Weights of a small transformer language model.
Architecture: rotary positions, no biases in attention or MLP, untied embeddings.
Training: a variant of Muon for these matrices, 832M tokens, 6347 steps.
MLP neurons of a small language model. Each row is named by its layer, matrix (down: output weights) and neuron, and shows model dimensions 0-191. Each number is 128 + 24 x the weight over its row's rms, rounded and kept within 0 to 255. Numbers have three digits each. A neuron's up and down rows have the sign that makes its largest values positive.
After each neuron's rows, "fires before" lists the tokens most often just after its 100 highest values on Wikipedia text that the model never trained on.

L6.down417:140129162129107121082127185126123108158135165152129137090119093111157154157115142103127123150183133104136133118122174122078121139146079129136112125141099109127141122118107150129131124127120114129143085151121111110110142116091145148103105119137106104099167162168128142107151150127128151121125132149192146099136107121144116088130150121134157103107122115157125141167204113147103097163102140155141143066127136141099168159132142118131103121077161117124109130145100107137123137145156148128052071122143141152147186119164137135134111136116149117178137139141156139129138137159096139117
fires before: "\n"

L11.down468:124132116145111135105144093149157131084135058122139169108139119151132144118115150127113126087211152110098103140107118135179132170107140117150150156129130142112099145141162116139089138076078120133141107138103144123122090131114180152127137178104129135144117141144089129110128136102090139141075146144138135135088129178129150129137104133133102135145104110119069136146123141147177105132121150133176117165110128141125085147152116132141136178119092100140130104146156135141131151124170156085155080102166134127129164096151107121132156148154138146120132124114122114108094133118138139113
fires before: " —", " 0;", " 2;", " 1;", " 0"

L11.down463:151148149122114124130150085142134102127155108163118136121156097098111109097138136120140129098119127152121137133095093133156125114106120162108126137143108139108088168152143144104124139159034135119148090118150133152108114139116135102151158151133217126113150120127096162123115146104163101115122149139138125121110153092152131091150137121131123099104094179115120166130157152168080144131120130157128155203109121168157143160147132104146161141136129107135122123086134103155132132144164098114084108150124115146151119117153140150129106128097110127095090142074161116129155133125120100103
fires before: " |"

L11.down103:141116139098169133108133112153127140155071159137126118097145119131129119155110154146136125150128106102134108126099111088109141075152139085153140172147134102146160141118107119109136126144119125072137145139073140134069116136097188125092165089094121101151118104136129120125135115152152183147117071099138110122163163117100115135130155154102136119117132111131106104121142127133141124108123118129132158143143147178107135148152099097139125069129150140132149158114139114135135152095101114140105101076144073154137149081122112185159135148136109135117064155112125139116158128109105129115
fires before: " as", " in", " on", " with", " to", " for"

L8.down365:122103093115150137123108119168122109111139132145128149123149122161117128134113134150108137098134103108086127109126134100112125141100138130109104108158133112132144097124110144094144120120113126100159131086133139148190078131118139122137146124113150095139094142102105173125090143140129156119166096128154151123119093155116133092136147152111137173150133143169148113103153170143171143129099075134111128163175113094166066125105144124091145140132150118113128158115154089158151167121132179115186123090132131112065129141115097123083191150155144124123130112095115138098147114151113165138
fires before: " to", " as", " that", " the", " it", " by"

L6.down319:114132136122156144098110090146120113124135114146141169107110145100126148117116128155131148128145127122129163115130138114158140137118117128153126138105113110107174113166072139179123131147071138105104094122120136100085170107124145095145112089154149101138144161127069096131104109140106126150131117153162159113130119170111124124139154116112136159118126122107085134106155096131151119092182136124138102145062136135126141161147159107106134101108100103183124124135129148090151129152106131106079077122139114170094212125171122115136114111168164148141126122133124142139131152086140123119
fires before: "\n"

L8.down300:105126153073151082142156109155121129132086092137136110148150111176137126139115127134146113099111142133117136091105136114139127122124147130147113084140148134088159145116110150106097112107134089081153128127086104135074134126106098106128115132134166096099129150101164220115124115145149152086131078181130108156120157135145163121142140121115154137160151156159119152154110160133149169161110089123164114122130143132138127097113139142098164116114141140177152125131155145122099154125116176151123102109138141101142155151159130143137137174128150131111143108129124143057136145127144135138
fires before: " in", " by", " from", " with", " on", " to"

L9.down214:147101139123153109108097143117095139129153113115114130114098168115128111130147119098125143112224134139136160125138105134151166151076135114079140114094153131094106112152127084117139104104143129165146160116110132178119142131125157156172131155144155144097127121130121124098112130119138140131104105116149148096147145093151150105130101140093119093116127111130072131179127153123132138171126169143127113189099135120162117152143094161142145127125130121153047142136129123134117122144143097138102096137142158157110135123132107116097131135140129154158157112160110105153102118170174093090
fires before: " 0", " 1", " 2", " 3", " 0;"

L11.down32:104177124121133114110126124077079124148172106135127119154143122114129140107135122104153116115180153104128094137144124111115146156126157127102133152116123113106169148129137119135090111137148149129107149116104138117092099091123102143102139112109173146172146111142099164148147119127089150113128120166143150122107139099159165131120145132135145146126098097174099154091100177112135099166072150099107168099162146179133129140128146165154101109141133135107121069106109105120094143163136127128132106134174146154076142142099173110155128147115135138141108188116141115103151134121136110082
fires before: "\n", " was", " and"

L5.down44:127158114115129115148113136132121140118141174110134165099120107093124141119135131105121122117116129123141118131122123138112119131137154102143136144093086101127100097127140124150140144105140147156131151120084122101131115101150163151160127127141154129106153103092151099099140125104079163124101105141156086122114123186111138119160114145118134124097110160120139156131100078140150137147143089093169121154145067197091151107145099135144109106159103110161089123132116119155166085145110047107154147137162106135165132148075123156119125173110137099159122128110102128176127139136150124085
fires before: " of", "-", " Tour"

L3.down202:156063108146121114083101141097130079093128126115123100123147177147112128152082122174122141145200107085141175118121112132129113118137112140148136068153119127160152116134152095134133137096110140111138135115122103137131131163123112137122136127133091129128113127185132125103148123109147123101109097150101160104097126122131113141133158099128103067151141104124135153103140110071097121160123144112148146112088104110188134153143121131094106126131108107166125110132134149096170128142118117145149080178159120142117152148154136165083124077148134137142134133174119127138136152098110126136
fires before: "\n", "===", "The", "=="

L2.down411:081133121132101164151115126118112146137090147169144131104146097098160162112111106121109123111148114152084175124141131135179097114096094131123125166123112143138058113116121151090133120125092093128134128148180101168115093104133135147139106144121137125131109141122113094159132141139132138109144126140126122108155093104125137158125149137096151073137127149128113130133129121146104078097096122153103090141152136142119110088142146160125132149113136102096145163126103135127149097097075147124138120159122156070098168082135157125123098134145143155118075159079132117108112096179106125095
fires before: " |", "+"

L3.down26:109130176130160134100118127124114125156163148180155119138112143134130077114134086168133140072116139165133132157156146152119135134155144120147140128123120143094118132148115156106135130133152133126120169116134164144116105178130149137117159122135135122181150149074196168121168117135131130153114133144083125129140151128138108150149137150115189161142159143128185136160110130077136094087161151124116132066143164129125145127113148133095135144110121128149110124126062127160083136157149147125134143113144147127127141104154141153157139174149104076115167151163119136125111115121125121139
fires before: "\n"

L2.down391:093134124138143175134090131110123135124113140173113119118136125103120107142116083132145128102149103095143097138106159102136094070119140116130086096129095110106081109144131113127135178099114116120115128123137148132138183081145154128143132117118175127156126141110097140156087069109143140126124144120114134169076119107107110118132127149119154117157138130153104124099180147157137139138076133102156122157179109132158138128109123161138082097148141114120124158187105131101133126123097101094093160178139131094137116154128072086125130092155133104126149142082124125127146137153140118109
fires before: " |", "==", " November"

L8.down279:116103124108058074116095117108103145118104137136128100170132107179138141124129139082122118096168125097121125140154081139110122159131113101124101119149143135122133119169154127166107100113150129116071131131122139119144091136152102140106102147148113116119120139146103170100145116110105141129141100153153150140121108093163102130150135125128125125121120085097163151122108142119101129155137146139164137157121131150165163083145157141150129111141136143141140102104081124063134102111144165076065106148120123181124172171122157130130107147163152095171106141137133119131134122131113177115
fires before: "\n"

L2.down131:107127121116134170101118191135129115110122128148113110132119105106117133119123108130122096138055119128141156150146111143088125138120127120129176111120112096140101127102136140145174159125130079177137140111150095142114087121140131135121101087124101088139115126156181136198138166116113136124158143143097114130156141089156136106144146153138125146161100114141069153099123125142133125114155078088160146142151088145134111129146061104145109135114126125126149103122093116122140148121091112113126125111145087099128132113156172164125117104130185151141117101124115127147157182123159141095
fires before: ",", ".", " later", " of", " before", " after"

L11.down226:108140135137127069132127190156117100168108109122138133136129124082088141099167118068162136085114141121139114147143135140083135127125143128123146173107098137147165167144135138161105132110128157124091107133128118140146104105165089104118145098140091156106133098149108125146162100125145184152110179091119126134125116138092138139124128142128162122132104127098153094123140162136151144142090155134130159132155144104111110161111111155179121130170139148158080174145158102162169140121100141146092163092096121123149110127113114141112108172119155115136134109126092098148104139122136103110
fires before: "s"

L3.down413:121066148126140095109154150122175117139168137128132124101108090134121139149161105142159119122105123140085097134145055151119132103138084161137146131125144130141142116135099089141146139110121108161128115082098146106106119100132133077087115144130131172103101146103094128106116137117150121119104202205135134143139105137106130158109108115167128132135121110106077169107118089134135142105167150138080156124112123112146106147148122127132123141156116157162134142124113115151123181125116116113139126102114151117145140071116112145129114164149143081129171128107105129111107144166143155113
fires before: "s"

L6.down474:121137151128099120125131108136092162103134132161107177171099117133144136087164108152125099116093123095087151113134151132137126141141166093134129093106119109107131122124120099138098122138141126141167097180150151106129126104106119125129144101124159119146132132102177166127120140146132158075106145146139117133146154148125181108123116124142149126128143107108153098172073089113181137109099130111154082147138138119155141189131135123125117144137118151145155113145163121056123145126114093095102110109101097097103159074107105160153128129143112143110092123111135155147084088136159105141
fires before: " |", "\n", " in", " (", " on"

L2.down356:146067114123133121075116104125100123140131161134104122116134165125119158109062152167118150118070164153192127108101144118110166129122116107155110147082130148124155118129124090109141165148132111108138093111128177129141105152138147120152122152098118182115053120114130131154131103169140095118160118124148114133128126132133114109132139129129136151133110118106149106083122109111103122123137119147138152123073138101087127157135121105109151103100119125089126131145123160167102133171086124114146153127116152121134101104103114152153078104160109140154181117127101107141097139107130082128
fires before: " a", " an", " known"

L8.down412:118165086149162133079155151106155133140151138094185139162128136128163128092157114149126150139170181117134147134123104111080100116097128100130121150107089158145127136134131085086100121153124123122138144116108138112157145136116127109101115135101109144131075133127093111091095084144102134129125150156130142116155153117106121165131111136112112107135087147146108118142114114155099143130139137162178101078109118116142110127161129074137138136120131101118100089096117116161164087082109131092097137108157153122125115161110149157154073158140133106143120103105137140155153171121124079129
fires before: " a", " an", " Japanese", " is"

L5.down84:108122118109123132109081132190098116139130132117108163074107127139127143133097101120126142130201115120144140142155102141131130157149123143155143130183173097112160093151131141115165123140093158157110146104104185111113124150126137105131098171102143104149158154103091110153146167142120144151143130113179139136131143130133099106130143137098114103138167151067106155112177120111155153139141111117127130083108093170142176178159111120114129145117088155115150128108132124122134143098150152103094090116146122152129142159136118109126106136166161172135119134136136158131152135164141136131
fires before: "\n"

L6.down336:138120144134166095113124077162129139169162157174156143076114150132094139118087122154110142139216153123137113112171110166139148118126099116125128082091139138112113131116167128110140131140112116146098126091103123137105130126088116063131134123127131149135159131134127097141144145118107144151122117125138115121145127127124135146172150123106087139116129086132114126095177160139127127136146153118128160138121151115174190151165124109092138141127127128173140145123118111130120140122100153100069101144121130083131178141154141087127094142143167146150102124118138166118101147144133178100
fires before: "\n"

L2.down436:082098118099139144107157129105131129185136127123183124138144154110167110138155091172139090132146137186097135098150133147131122132089132184124147146143133151172123130082112123107179121128161151143111094172151130155116118097156143119127123076118155105135123096173151110120134083131141088101120105114112130173132189120136165175102135149115134099126096108155144136115134148127107091101103102130111170083156130125132122142151150153164151151121111120136142126131094154105102139130121132141145145125123118132136139121122177104112135134141152114089151085142148128122125151084160156099
fires before: " |", ";", " season", "\n", " debut"

L9.down366:121139138149129079127159104126092141132103142185141158109153109142110132166160127119106111178159095101147124085142138079149135155128182110101125121129111172097148104090112118132124111122105145156151113097105169191131144114126148149160177134077148165145149128115150159122137135108129088147187114119173156157159139130120102108137158127123103137138104098119108127118129146153152114144132125169128112161102083115129177131116132173110165123160104106143119138113125164145123164130087107145161112128132126148159088122084137143131140111136157135134120084110113138110131110153100133121
fires before: " |", ")", "|", "\n"

L2.down425:169087114152151130108130177121112123143138142144117179123126104145156145151092122115142138141205116152117163149164124158117119145138127127151130106114151152115149112134084052125085110090093124116160116133112167112147107147100122148131151058159159116153132138120130123129154103088134128147155119160099163128122142122126125104166134124121111145144173120109172144148150128121147139152110103162115169128103156146139165161094166123090100117153136134136092101142084109085115119169131168126155126131123143107127143157140158106154140106144119122144140117127075133132114130125164173144
fires before: " |", ":", ")", "\n", ";", "."

L2.down385:166137175143143100111115164092149119128109132142096162125093156152103155079091132190100131159119131154152163087134142118160108149132163162114131107152115102182160138131141147099133151119113131167134140137130165159126133133139124140141085118146145152184119094164120114113131136129117089082130109106158167136120184128096121074121114119114124129130100151140130072118102118128122190163101153124147118135110140107112114139114131108125120119092124100128156155082158143095155116146121129114143139140138105133142128121091160133154075113108141090133126131079138143133093129115144086132
fires before: " a", " an", " is", " was"

L8.down214:077141128134160134110114134116118151113165143171168126116170163104153145158111134136096133148087152133124136155135140099076150089131147177064137152150120116136151076126137107121120106149127103158125105132101129128148131091137147137157158170102093137141136142117125087131155110132121153127138146145147131132126116150118106174113117138079107126105121138153144125168141120118166163164145138150076078118130114114138084132092159109137100111128128148156140137098092106132141132107103165110064142111107104179139155142114117142108144155150128116127081097093146152112167096090119156135
fires before: "\n", " a", " an", " is", " was", " in"